config = dict(
    n_layer=10,
    n_kv_head=6,
    vocab_size=2048,
    norm_eps=1e-06,
    init_std_up=0.0386,
    init_std_down=0.0386,
    optimizer='muon_variant',
    lr_head=0.00951,
    dataset='wikipedia_en',
)
MLP neurons of a small language model. Each row is named by its layer, matrix (up: input weights; down: output weights) and neuron, and shows model dimensions 48-175. Each number is 500 + 50 x the weight over its row's rms, rounded and kept within 0 to 999. Numbers have three digits each.
After each neuron's rows, "fires on" lists the tokens most often at its 100 highest values on Wikipedia text that the model never trained on; "fires in" lists the words (lower case) most often at its 100 highest values on Wikipedia text that the model never trained on. A number after a token or word is its count.

L4.up679:500492445521532501515514446557462533427462420524431504525516474507486429528482432582493602450486441569481542510530491481455477528563510485562560452499549459468510452451506508486511497461458486500531521477584489474479501445477492481596491535541466351553492536387551541598402490521499541452450509593544533656456556555459518524582440445424479593466489452516464538519586497509450509505564
L4.down679:469548549422567484480468531619533517641524454535498434551391489630550435417461480566507547530457410496418524532487464463447395496588493512565474540500561505476451465416532479484550499512498449513470550490473540525487497510441505601487491501431580454463394471395455519475488509565417509534526584514541554536368560574515544410429413506463485528416545542526477505527535500652478378544506
fires on: " of" 45, "f" 6, " Bro" 6, "red" 4
fires in: "of" 46, "half" 4, "bronze" 4

L5.up60:536533470422483542466490511432505550469575472408464559410380534503471401469402630474464576503562390565564508605491488496424486449493551464453541501537457470465506483467547428568393505550469520518574518560532398617547569471498540510410450453527428453490475567562502558556532522449520575580483487632527483488432507482417511465463512457585505513501478594516511545480577565377443520494454
L5.down60:529594479469496541490484459435441495528507480486484415497477587608504529375413527506487475475571508443521558509554435467483537474397576424430527503554465481485472526467499433436574426485525452494427469502613498539565535476524525500398496460503479524476470476610513546533492510523496499595478518515555543497491539495468577443460546581475430575527528437488531503553544452473570459497393
fires on: " be" 56, " being" 13, " and" 8, "ly" 7
fires in: "be" 19, "being" 14, "and" 8, "best" 7, "begin" 4

L5.up501:570458469613517483441449457521427539473458473544477421448484498572525492476491546495582511567505561512459469476460438537461425446547560448399536438442529509424472559508464430468496536509610452415581485474524431524519510558541397439386503488544474457479575496522455484536562548549477567382463418512553464479499466499496541444461473496521567523471499535417474511594628493478479365560499
L5.down501:503585471530520482557502433594463519463511516459501527498480585484454526512496482566551478492560417481509481487512616470489499533474533501460453537491441535482494605480512478464418535522456556514513574429501571513477484580530524510522577482409457487502510511515457542467463584443527543523509526512524508516484452532601528448441559625502505454481450636537462518451477575543493532488424
fires on: " to" 50, " who" 10, "ly" 8, " she" 7, "ten" 4, " She" 4
fires in: "to" 49, "she" 11, "who" 10, "often" 4

L5.up605:515414513558514370466495537513504438528423546430529547523569503471466477510519551496495546497435490507553467509520500456573545449521431496521478399484541553492559391435495475503483505558428534538444563497645539472539416498554511468472497519553534422442581487493469448620531465558532552590490511573531525453440545514565454433516550514485534515415542530477509459514508489564455403481443
L5.down605:469504540584525405482558565543586586556377508480515503430579584388592487492402500513435485462442455564470416485480440414486513478458421495504467456470525521451528455407497496448342540516361496531498570468634484541539490496565440477424506536538530428499502508394497514511537424530507531510518572559492510522484575578564508518501483515480417498369493523456469445437490522584474477444488
fires on: "ing" 23, " have" 9, "With" 9, "ed" 8, " with" 8, "out" 8
fires in: "with" 13, "causing" 9, "have" 9, "without" 9, "to" 7, "despite" 6

L5.up222:486433432485516426562555495389545604541485459651565440472471553516569476506412467430525557593563443502432545474430495548510474499570516462390552443399458485509430508547513401467505507479539470519401517503467404526538521450519550549466530495486488487457506459454554508459493608507510539549438585524532583448514526476515493513425436474418451521488445567476423483529550617501516582503425
L5.down222:521563400447498560423428491444495405430550596450488530548578546498445452584485560523518417605529562522377473526482497444469425558490424500495456515607535446445551517415564483509469425518535485520430514488484557439528475558430495555472387485520559562498555521477478429510433496495548529530473587511496499461502457574467498506618607537575395422498451498485497490418482495459547508600505
fires on: " it" 60, " It" 13, "s" 5, " people" 4, "y" 4
fires in: "it" 52, "itself" 11, "italian" 6, "people" 4

L4.up73:496453483493505598466504487614443483531519525514575507524498522545509558638544583470450410529475479458522534402601498498544466517499535442555502476455461495480383520488458541465584501436512521508426454459543426543514385403435474556520509470438488450585438531477404537548497494458467557476509530540448568482424465456530454541426434504641470513502539488562519543593462528485485482467419
L4.down73:435535555544519406452530524450601543500493524485408452494473561518514545472510478494481533579551448534416460526504491576473449466470459478443451492521457501602575469417435477465504508557454524440410592517432533447460519488565517441389552467631521534489561530532495536424486544502466495496470444498550533478456428505538537517477567490554516551376514515571480438521493553495537601532472
fires on: " the" 77
fires in: "the" 66, "they" 10

L4.up780:461547514544507522503500514469511572446488574454556473533472415460581542487500400505509533448500434531416562509449524496348530468531446467413552525514531497605437492401597557525561535420486506503549463541559520530574625586482511512514468576550448578465518468586530464514584482510395478525508541459489554518461543441515506417354497416507479594476437429487488489541436490580524545415433
L4.down780:431551490595518581486401481542574398556566482515534483521501540481504463524617540494513448544537542486513457521474470447525484480398539622484523497446522471482509509462528425495428488427484502494498507403492404504519547567573427481472554518500492519566429453433541507532508588512506474429521455506490482473517418502441511413623413461576517530443483510538496471508460442498551532470501
fires on: " at" 66, "d" 10, "ick" 4
fires in: "at" 57, "closed" 9, "brick" 4

L4.up197:494471502517511456486422500469491498508482429524475546594379539499443521457436442446518499562527535503505529470485535467469539431537461531501560514460516554543441567429486573445495470510478382564420521414432405440474446509455514373480584502404464558410608520426512516565500553512440520556456458429465552507600553455479445587573558504483500538503433524506588529480447545557550544477567
L4.down197:399614591510463473396559512495535469533479472527543452462538506487509448496487481489521432454568477553565469465534439500581518543445533488461435521561492556515563524520608472456450512490555463573543468447489504474497525460471491489538488499543517492589558558536528492499491438477518520460500505462493431514469564516511433405471433535477530541443512499481428488450470541467460481495437
fires on: " to" 35, " not" 14, "op" 11, "s" 7, "st" 7, "t" 6
fires in: "to" 35, "not" 14, "t" 6, "always" 6

L4.up1073:539424484471435531574468562484460469557447503490498420506520510525496593457398491528539496496447460458510430528613476538512534527562524536550538491464408442487516541440529573542482499491452471447568546494454468408550503446543544605540500554497492417405536507517438514528526536571448575565513403471536532570474514524507507481481579505529434581487594540504504597446550549533481506532541
L4.down1073:520529397519665507540437549550617519636552488452630576476444533563497620474510498445503436423566528519491465417480528429487481476463489492508501450508517581438462511474391511416470521543518580528502520482503509503456494562490437434502609443416547558502466532557524537454531469450484561571507432445502427472487481466459478507547439535441466523512482460489573455531539452537599535537468
fires on: " The" 69, " the" 10, "ly" 4
fires in: "the" 67, "early" 4

L4.up124:591468460421570554500567393496466422516620531551531448536455437410498455502539509490436473559503482491546482605513553463465493455514392540535512539492433430544558464468485425464454487518556458529462464465489443522593499432605490554462448528434503422427531487523623549589536569518470548417510433456539403565492439519502458414464425429524474482498428484442529509363542513577574593454534
L4.down124:573485493475454443476510560467530469576436498420581511547512519563432488536519488540509502508572482450428485487447449506536518561478500506478497492493552493421442488473568550520491502498426481505523549454552435510486436550464530447500429411484598534501437588455369568497542475569519492515512517523475494466523526507506586570552515571511497447468521538476420550535468570439500481406420
fires on: " that" 34, " who" 17, " place" 9, "et" 7, "ho" 5, "s" 5
fires in: "that" 34, "who" 21, "place" 9, "et" 7, "which" 5

L7.up1022:475450579470475515450557484505554451493482432497648478450462405539542587483515448419498487487535492506449470457491498390505542565453471583540593452412524516510452514504528616443612543500493561493476482542511491463594553358527493487491420435508465593544500496552494443560539479520521519435481410629538519653447510501592561443399498539539446549525474438535572532499450526481484556439519
L7.down1022:507501479480505431497472568533571468540463452538500494464502482472468380442468540529453554493494556482513546571445516560456410516500492486527440448483542463452510505513559470509413456602563492465460484468539480466476493500506490461493651501518511556428463510497408481506448538480443513592457502498415539466522476544606471457531499472502463576556632506483453433476486446545610407587546
fires on: " in" 38, " at" 14, " to" 7, "s" 5, " the" 4, " on" 4
fires in: "in" 35, "at" 14, "to" 7, "the" 4, "on" 4

L4.up556:487450536525574423607561487621414543498489430475463432571495526622447464509458507441555546501531465593512563491554560465521458535547527479493451567488515519404564528551570513554533452470505440561488502508562511422517535494575489628498430473476441508549430464463433538574477456490430468458576450645522599653482554554440428546456477519442572437476503477457518559446546496533415545504510
L4.down556:470574465443515605508453579538554449498467524443497515462446454441524546449507503600394552464429443440528477467441502465495484479447541504470388543484551482541451458499463449492489519509435475449593584511450447555513471473479492454450507488555547451530458575434522558490412486580518489490459564443488471500500497433519575469520470482455428485438525513479474518447539431493567479446426
fires on: " of" 82
fires in: "of" 79

L5.up830:516563579549485549417474536516481513500571485439444529535423498462608482553573529527530459479570517539524419499510547555462435414563529472512515454482534444439520504474453478518477490552503483526442520597486528493520538481660537542494454496522461564524348516550550503558447492494495521498436503485538541519515543484476536498462513492548465491535532548488502500492500488437484544516541
L5.down830:513493518513506433442516497528544517519485581607548522439598500529493535531597459508657494515463570417442511518479489494513479621471524466494490424518617514471465554497517459538499459472504455442549566515407505475496515414489475501543471478529570453560455354402446515503524520503534477496524521510470493449499419506523512464489582503446498575447606515478502390484419444543500455472413
fires on: " on" 61, " over" 11, "f" 9, "air" 7, " in" 6
fires in: "on" 55, "over" 7, "off" 6, "aircraft" 4

L4.up1076:485441416426496515471476572532493461524461451514502444536500567482564567479586475515488573559494503458496513525532523451492463468477449452408491544523513488421475634497430656591448498504433479554492482478479530527487506558553481504514417537472445497599528522438483606510521555500498544472490460486535407495440479469504435433495578436428518531476411508451547553491520465442512500553473
L4.down1076:564564561532490486441431482462470490448469512541460475501462390552443436451500574604510497497471551582479570560439613470580505531574549404502543529494511528441537443445440455492564452521469455478405526501552460505481537520461559520510533426519560537522472531563560559508514439464527566469449511427443472493505489587570551607422573550508465493587490504429521398473497537599490525521529
fires on: " of" 60, "li" 7, "ha" 6
fires in: "of" 60

L4.up290:426486502488456528512542486502539601567639462507522505573549534411500519605454450492511507577518559483520492439530540505555467573508534459434587504510542442551515475401566552576376537445418383580376406519536511528483618522561490486427395566411502524478527495489527524578509566510446551557428454497497550543458539532498538599563579434538429516570524464429528442560571504536456517583568
L4.down290:483422520386452511479415486558548550504486512479476472498465447525575434473452527491455581520550465460409600585453471532545471434481488497477474380576476513511569522524509490567595498465480448461572492448501495570556546409467497502505597499435471502488474411518363524531466565445554558568587481480474481590412478486552499479591474510495491529565457486533487544553397496457558474534435
fires on: " not" 20, " would" 17, " was" 7, " did" 6
fires in: "not" 20, "would" 18, "was" 8, "did" 6, "could" 6

L4.up217:439439523473559498468465482419482456512488402473474424575526488500510522448355519442521516486456514433470533564443503562433449530504416426473543547446447490414455493544555509609564502416494573479493510462498528437507468537497576502494462398423460503477504534506543515451514471529531557562421603488516553513491557518446480413557433455573490486576570449459505569463569524457486649480507
L4.down217:486472475421398527498478485507534587476530567472513400474539479573422433501469498491473552518554501521511548452531536504565497568511505418571562532520544506551495500608465552479466462489500506551547472443470503534427517428421455424424459514537544489513520511426514501593521478491443439489594544485521510492522507542432504484387534640476441440488538514517411495466450501551510320444594
fires on: " and" 64, " which" 14, " who" 13, "com" 5
fires in: "and" 64, "which" 14, "who" 13

L5.up148:571468479485569529506538546555495506478391530469490420547491504504390501559528472533565501600538499604520470541415518488537565497461546513529455542512561485472484515610626476554439480460574448523578571516492588450570532532570554545450374581417496434553472514433439550587520547488438506509456506525537464475508523504466509520499468503540451593563424533454597511441514527402501579456515
L5.down148:463468433543541509476547478540451460508491467495525577475557481568486491460448459472506382508446464413493490550541435511514467436472536424447516489585494449547466500505512539499484492455564430493527476505534429540423477499420520503580614519429547527450502587501568537488507423508549438510504487489462491416484491508497497517519501485482535515479508611485470508526460428605493503482368
fires on: " which" 66, "o" 12, " that" 6, " and" 5
fires in: "which" 66, "that" 6, "and" 5

L4.up826:529515523536557548489482492502526484551569456472490502455522492570418483534574585503525407432552517506467451601557460509550507462530500516477466560509463495494470477536534523475578568546475542466510514387482548537542471528411459484442485556476427408463385640544548530516483411543511540460565502497523536450472441448499472374511457532516505519560396431407494502597557503530419415432504
L4.down826:507399553464503546512447534505431495597515483544545527567431512462512464449499521458528600492451609550558537561527555576480514509492525458536585423437520465552434507534456588459558502442451495516400482546517563469526445543566554577491470541480519542550495523357404377453480545448450473467503583528461412485370509510512535499456508462449419525461515553435468552487472461439538522506492
fires on: " that" 24, " to" 15, " time" 11, "ut" 8, "e" 8, "ite" 7
fires in: "that" 24, "to" 15, "time" 11, "because" 8, "despite" 7

L4.up1150:608454500512524540505444545499459518480520622486545509598497465513546469495486521447466551461578578472542435493445479530481548526591564506481500482515488498480576566509508530454533473553520445340478574485446519507536507547541471556460432532422457473492515469479552521501486566443495517588490438522500508521505439481510529486501398487497527614493449518490523483602522573528466535549463
L4.down1150:391529408540535512573497513429545462470448507504494565462451453426450471466475506517407388477465454541479583511533399512447511489583436481414470394454538475551492473451535436416410507528491557474475510611507460503451540439580567441500547478530579459527536466610483442455460400514492497476530537541483456409504560468439501563505542516502522415527452536533503533390496517593513540522461
fires on: " of" 30, "ing" 21, "i" 11, "d" 5, "u" 5, "ish" 4
fires in: "of" 30, "using" 10, "azerbaijan" 8, "founding" 5, "remaining" 4, "build" 4

L4.up93:519476544506414539592537497467461494469557531508513491513457475576569464450497553623503493602551571474552558416480430489500586564520485554504582498558504552487481478492471556479548533521491482527490517472495422479482507395525494502479561513504554467531490555478507453384435582431508455523532619509553466441463452372585541566483455523504455556479532502570464438402466467513607524533434
L4.down93:437511491540554458417467448575614532505441545464488502544599534521546544533530407453486520441376441478504524502528441503434428490410569516440487477408485562492487576553504477545431430498472519534566416566537573513543397536537433527547470489496577518443462467578484473484615423593496455501457478496456457417462479581410501470539525578561472480451485550492533511434512534443498408550546
fires on: " is" 21, "ch" 11, " was" 9, " time" 7, " are" 4
fires in: "is" 21, "rochdale" 11, "was" 9, "time" 7, "are" 4

L5.up359:530446477426554434509472537438438529469461550427464464552477453474554467480551438452513510568555525528585506529560439430471461474499413397471546581513497521567584580505562486486512534533539582530485573504531473518590455520528487531511536450470421581474518472463418489512444540539459524530475491461500484495489474434635513471549503527518482497386522489437481481452557558427605588536485
L5.down359:493506499398572480521458492471498531499390521463479569415453522488495426509495506536578479387530519489568497450463531445476527517402422482424547500502319548553460559498477441545472505499454529571415427617566469564465537505423536522499575564444514535598487530443430526457517491575562531526504507587486499488477484422512419571539517454528507543512604483430492490504501600580571439430419
fires on: " is" 73, " are" 15, " became" 9
fires in: "is" 71, "are" 15, "became" 9

L5.up285:474523479453548452456465678490494561485563453488482545505465444535561423497577482384438402497514504470531489394482533519511497522484429494502520478479563549493526598452470600474568586512419497551527494546499510556521446523465431446549494536450468512513567403511565529520487558478418521436421575468481564509487539562601357541482535493460463480494476467455508544569486521527479489452554
L5.down285:491514450497528510487519523529512500417478561540453484437515547483470537532531428555468413565488415529583513554561495534506420487398478466406476468547476488484455485518503541475504476490537544437519449449530423497454553519490449445561540565559455465444521430451498550407538491452497549453451475466408500435543525629548506505533497557567435472468459500535474559504588596562569519477469
fires on: " her" 23, " he" 22, " He" 14, " she" 10, " She" 8, " his" 4
fires in: "he" 38, "her" 25, "she" 19, "his" 5

L4.up64:489535420579530448448545493525491568522472528475538493499500436395572532393589502601497469528547525465542489530509537467433422475502508526495474457445526528615388488489475512410482509515456440526551471467561426514566496458587499549541534538500402467514494474482575511549519523534582476449556479468528540514562467502586543551480564530527478538445436495499482490542546596544582459454463
L4.down64:539514522462499521508534561497508474447511457489420516450632514516539374498489495478509412479492516500551442569527611587535486512571465472518510423432455550470495454485506566441550525632514487395456447508479523548442540503463530473519570562528494489452483491569501521386348524434507522517410393556575538464559433498611560553533463432519512591542441502565496536458577471507459578525555
fires on: " of" 25, " to" 13, " in" 11, " on" 7, " at" 6, " with" 5
fires in: "of" 24, "to" 11, "in" 10, "on" 7, "at" 4

L7.up883:563494488594584558475508480546382494495454518517484455446536477518491541519452594524517512440488477511497406485496499377512550548588448504532513530521487547499543534539435450620484464463515527509506469554488507513584516476476500444539507481412528551530461510475569553358306401427555550495421471557496535542551426535528528519447549508532539462550508608478564550466403549498639626506441
L7.down883:477586556534471586465537506573504505559463522490487543464456508546478593555514555499569425474426472510429586526516555602512517537450525494572583475532563550621504537446463423602435524547458519479543405503534550519512515542476531397507519453539474514488469528556487490539582431512521468384503493505463586578460577483514460420539444552504431486465513472370456399490561489484557453541479
fires on: " the" 40, " a" 25, "ed" 5, "le" 4
fires in: "the" 37, "a" 14

L5.up909:481460457406549520427509594562507545455471488528527451472467462546572497493559539519546510512514472509526536495573497586436538475523453473459611524460561495444450508513539517501511481483540510524461553495498445476504374481587534564503470528563454469441444496447489450443366587452520568493482542427494484505490520479508570425496601470392442529437485567562532557607429513398555530494574
L5.down909:574551483547472566513499489441411465524586547448493513605574444530518396642405496401421463427422463537450510502469425465567481499493548511474452460474521614544571505503464487552552507468449555598511393461488481475513594405415527448448510547503500489555567496529511586511489504505518471529510523550549552500530424503448500565490529543480556469509560461415464543426452432569465527469333
fires on: " of" 29, " to" 27, "ra" 4, " also" 4, "ver" 4
fires in: "of" 28, "to" 25, "also" 4

L5.up877:444513515499473475497512486492532553552524471520408415568405464490409475498553457497494583581447470563530465587548511481423537509552409362566518546426516478500487552507446499454560522422568470541466581474525480455574468474520476577519616496503516522522553484499464523561583487510442447567508481561549576512579467482504464633492509427558532475504406449526568516496449533496505430504455
L5.down877:501502533451419522459392470526585461479439519500553487421485582560551442433482445503545509438521477488546485526486427481485382506505501489483513541496440425565399513517541511438468457506539544556580490516539494592479474483491511393440467606510575444498415509492528477472472543609462612463551441433554394526420441604531535541334527545516538460436517535380434464450524568546516528482579
fires on: " all" 36, " All" 18, " of" 14, "ll" 8, "all" 4
fires in: "all" 49, "of" 14

L7.up793:457512462487507572444554593565482535440422569574524494435464540441454500526470440521496455442453571520508457472565490508508470489527474457433460476521518509599489619549467401618536468541531471422554412515404573511473510510554466486449444547470520453507500552580488438466507431545590500457501493455432575457463439523440425639531452403488554507551403436512443533548615516506473488527555
L7.down793:457554487520410566484453467472507513409444510497603462399500501478496478522536533508543505527466478434503473527444468461598412520480457530460487500456555527558543549597539469564484539529481526420548500482574535537590441535625513457531508461484550472541599539489448500425586425422576496442338456545419507599549461529349566551520472531485497463450515572581465440476408497385478432532490
fires on: " a" 99
fires in: "a" 75

L4.up874:620495411508502493516478501507565582512465507476488473591499495487552422508529497525596531553461434536431495470629518445569495456486485504519492453447528579474560456485418502547492440571554463556443507509420609497459457595515491533425466483520544388473584458418552588460511528378471500470494383455521568422458524480437487501585535571470538537451448406480448542517494506473508553500543
L4.down874:494460463496472579509497447530581532401532565420596453501512415535447485469600504514499572511543512482466497449537528487483523484477460565658492444434532573531534576429443469485489506380527535421488506455430512530468489507447514419427540522522435537507517502505488438495570555454507465537492548463490564469447605487546474511501510530529467477449557474499470518508448463522546415518552
fires on: " of" 43, "g" 10, "o" 9, "ha" 7
fires in: "of" 43, "engineering" 6, "among" 5

L5.up642:437409511579461422510529517551516471424463523502439517536500548517548525477570516570423517528436519534387464502485458544496525500552412462552434584397439502417518532509488502480503595484588514463422518525546448436446576554484477542504486471618582463485488507512529516375447471545526484499417435508512538493533438399493496530461459476491554517551466527454504558546419541467426496478488
L5.down642:461511608571556569485512447509508567466520474477389499434484495403539450489475484536586484565482482524481445519440538542471478431441524529533428457461479554527530548406497556542512507525493509475473556556548452581487504492408538488383591442570450482567505520543462492452622485500413506514573545537480423479524421524482564578512512519495447483501505432579493440442528507497488540472486
fires on: " to" 30, " with" 17, " in" 7, " over" 7
fires in: "to" 29, "with" 16, "in" 7, "over" 5, "on" 4

L4.up274:490472412519502583517505465359537621410486440457511541462430506577484490528433465585513577480565511471491629545471466495452515473551585497549475475486521497564456541435517450422432519447484414524536506492460502549548611476512477490445500488495490562578599503531517473396510466545482505508570496505511506512439494495492427570509550514535539585597429497415520490558529545527507589506371
L4.down274:551557484415460555451477485512449610520483434488520445564563523551487518445462482562435438615472522453371555514494511480483457481544590479461474529455482496502531468516533533549461475535423494508508511487447423473472601564549531430473432543560498566605376544387404485509540497443555560486500439521447553490413466514511516473494545473512499475503532425533455477470473529515585460518469
fires on: " was" 50, " were" 10, " did" 5, "ough" 5
fires in: "was" 50, "were" 10, "did" 5, "although" 5, "when" 5

L4.up452:413532577597452526512436602429505476445568456533575512482482513416512516506488505563541489554478475523545452524444540523500584536557399493418529603498502436467565530588454476560557610525556413522597558506463548510539532577569476449529501375465504519429619408576534474574498488431461531514445529538479555538498506407469570503523492544440421519482496542529477417413528541542521531472516
L4.down452:475543575561495530600470450396468402454565536460564518509543548543506433554603544456520553494510444490480512488469512492425505536525534557461542605553506504474605525538411532487462510353469485554490580454452479508470530498513404474429534511440445478466551480549528455559563570424554511508533530454524543484478554463500467602475505550412488511470526536492555367426611484541490486503443
fires on: " it" 36, "it" 23, " It" 19, "t" 5, "al" 5, "re" 5
fires in: "it" 56, "digital" 12, "capital" 7, "vocals" 5, "there" 5

L5.up664:532524400482520472418395385472478508516554524455556431526503498508524414524495523477538521473512474454633487533486543545547493469558414475601517370454567422511406518443526552489536473504502511373423508461380574552492508516504486442578366462459408530517550487564498460509504555549503415476532532534528472486477521544558445498455455470502543498546518505493472466474429555499432510507484
L5.down664:505575558543486501451482514468524512532491556554472453476482477559556507350444536618394455516504537460454531482501433418380478405394435468439472550476463460479528465533508513493550446495493571436472480406509590594490536583436444573502439631486471483486441559533522564507616492575516406477507573423433416513531454459607480474483509460559440503626479527492443475443473475532481545460441
fires on: " his" 42, " His" 11, " Car" 8, " car" 6, "is" 4
fires in: "his" 56

L7.up1100:469500515579562461472509475507424427468551488452463486568500491437571553461555434495520497468490553560424573467549529582480478509585482479457443485539487531415558526444496511441492575431409524536570510509545449426475472484521448454508430531525589422539545519515530573540509521555444535440549510532613532502497545508391566593490437501502473493503530431472495516522553462519510476447490
L7.down1100:526496509534522527552448499523446530534547465499500525483461479540501419514494531543559460474469597528514501409549526402561547547548481529530449638542477533494505474571517480487459529469481483524554441516429523548440511523383396533427465523530515556452463454491564552571461484529556432519515462523492472511549382583550489536403473564491562506580535482546533489556381482547395533477481
fires on: " to" 45, " can" 6, " would" 5, "d" 5, " Jo" 4
fires in: "to" 44, "can" 6, "would" 5, "who" 4

L5.up586:505556563441496540514483490515401569390474595528541512444551465413547500514560459453569552444582530600510509533507538477446465456566501518531466531497511484514515547495545463578471507498517459435467443479551539477565572499601422484382445478477412452508571422512404509457484502514553502484499500528543421525421542524425455468519587534394519482486482494496588528513549507382541572549458
L5.down586:567490509544499521501419543527538523510532415397485536511521565405391596514417510608555462514427526457502512469556627445565408502402572542505600415475542536527530551387437564529507536444506614531490567548423429449412461521460506457596528512517473558555503428509528591533528536433478491569499389511547534519533519506561544492476535496507482449477505446489446472511444500558437521435481
fires on: " was" 32, " pre" 14, " began" 13, " were" 10, "ed" 8
fires in: "was" 32, "began" 13, "were" 10, "started" 7, "took" 4, "sent" 4

L7.up1084:550477391467532519531501594462426469521486468477367441522573511443574473541562510477547453555409456498453549484502422450479571555560486463445448633512479547460490532534586556417474577515516493493498483403401458515510534541485505463494486511512485526581473420506524468569517563580495487477490383385529461573446360449508451514486544487497587475583384465535496536533518577514475629515504
L7.down1084:487513445502544433490472413512582536463529453588448347374495534549494467636386503500565394525501446533553443515620539530510490522436520480522469498491418520384426522502480557534546516581514530469492569487531530501526487542532494438473519535535495495437421522539427501407518508434513530500497485483466517497438520524558508478467545613491471472467476527530399474532528524574511440523495
fires on: " to" 71, " would" 15, "s" 4
fires in: "to" 69, "would" 15

L5.up82:475573550534525519440444526536508549554560549476447480514491597495479420476573458513607488624484491515537480504458473473530458507469518508523451477497609544564538533448485476471501519534513569505519466534533508480514534435502470553384477391632501509497566603515568507449409378490554555444457472523539495571497510425569552510570495495509403498488413556591590538506501584528456486435416
L5.down82:455489588516481522556510438506503468459418485352476491479580470621492506558328513551498577451520504504507446470483480511523442521416472510458477479502460512465452525512435474521589448502553415498567537503488557520451519508357473428447583510468596549477470398426454495601463515440545538526514432470481496553458380536513535438530499539497511490504530537504462441465513475463505399577540
fires on: " the" 46, " some" 10, " such" 8, "y" 6, " only" 4
fires in: "the" 32, "they" 10, "some" 9, "such" 8, "any" 5, "only" 4

L5.up294:569562569503525472552568510557494448504541588483552562474470497565429516470437578524556495519486511415485482426483455519416475560480436481432524478484488448415511454463551482468516552412453517477485518522505539495590464501587376477526472543498495565442551462585433534531473507500496441423480533520524498397473546509571493557491533452504504506513491485507491492496486594456356575506533
L5.down294:414482500504510504508501464486546430620511587495529499439509556523473439545552494588489532547580475371534508623509627519490475481578513580491487470477460529430519573448460419572550478535500429466566464456542493528462522490546505522575508525548477578377518544492557544554417559399554498498480523466448481572420489528596515551537541558549433535548536512486530443478494443460595445497476
fires on: " The" 66, "The" 10, "y" 9, " no" 7
fires in: "the" 64, "no" 7

L4.up390:479522539388530473497416532420445445473471557584542596465552517428469522499492526567515519486538448534522527398513496563503508506523492512519555500450377440494511499513483481552460505594455510564476447497459490515401432492482492455435558523515431522525493449585583481527475483479456573536539425570583499516471540452499531542521456418496484394499515442420507502381598477524498472580542
L4.down390:471542565533456534529459518501471530438377499575519473453487503573536529519533458553502620523463507462561448450566538556486476542418513452470481618418481453447483512519437379427500505536425484401474540387526545610478522566460523471456508490540545490518540462447477489492463517479518494439454579444482421576565482498509493605564544484470588483475530501436606538508520562585442633425442
fires on: " most" 28, " more" 17, "st" 10, "es" 8, "re" 5
fires in: "most" 30, "more" 20, "votes" 8, "name" 4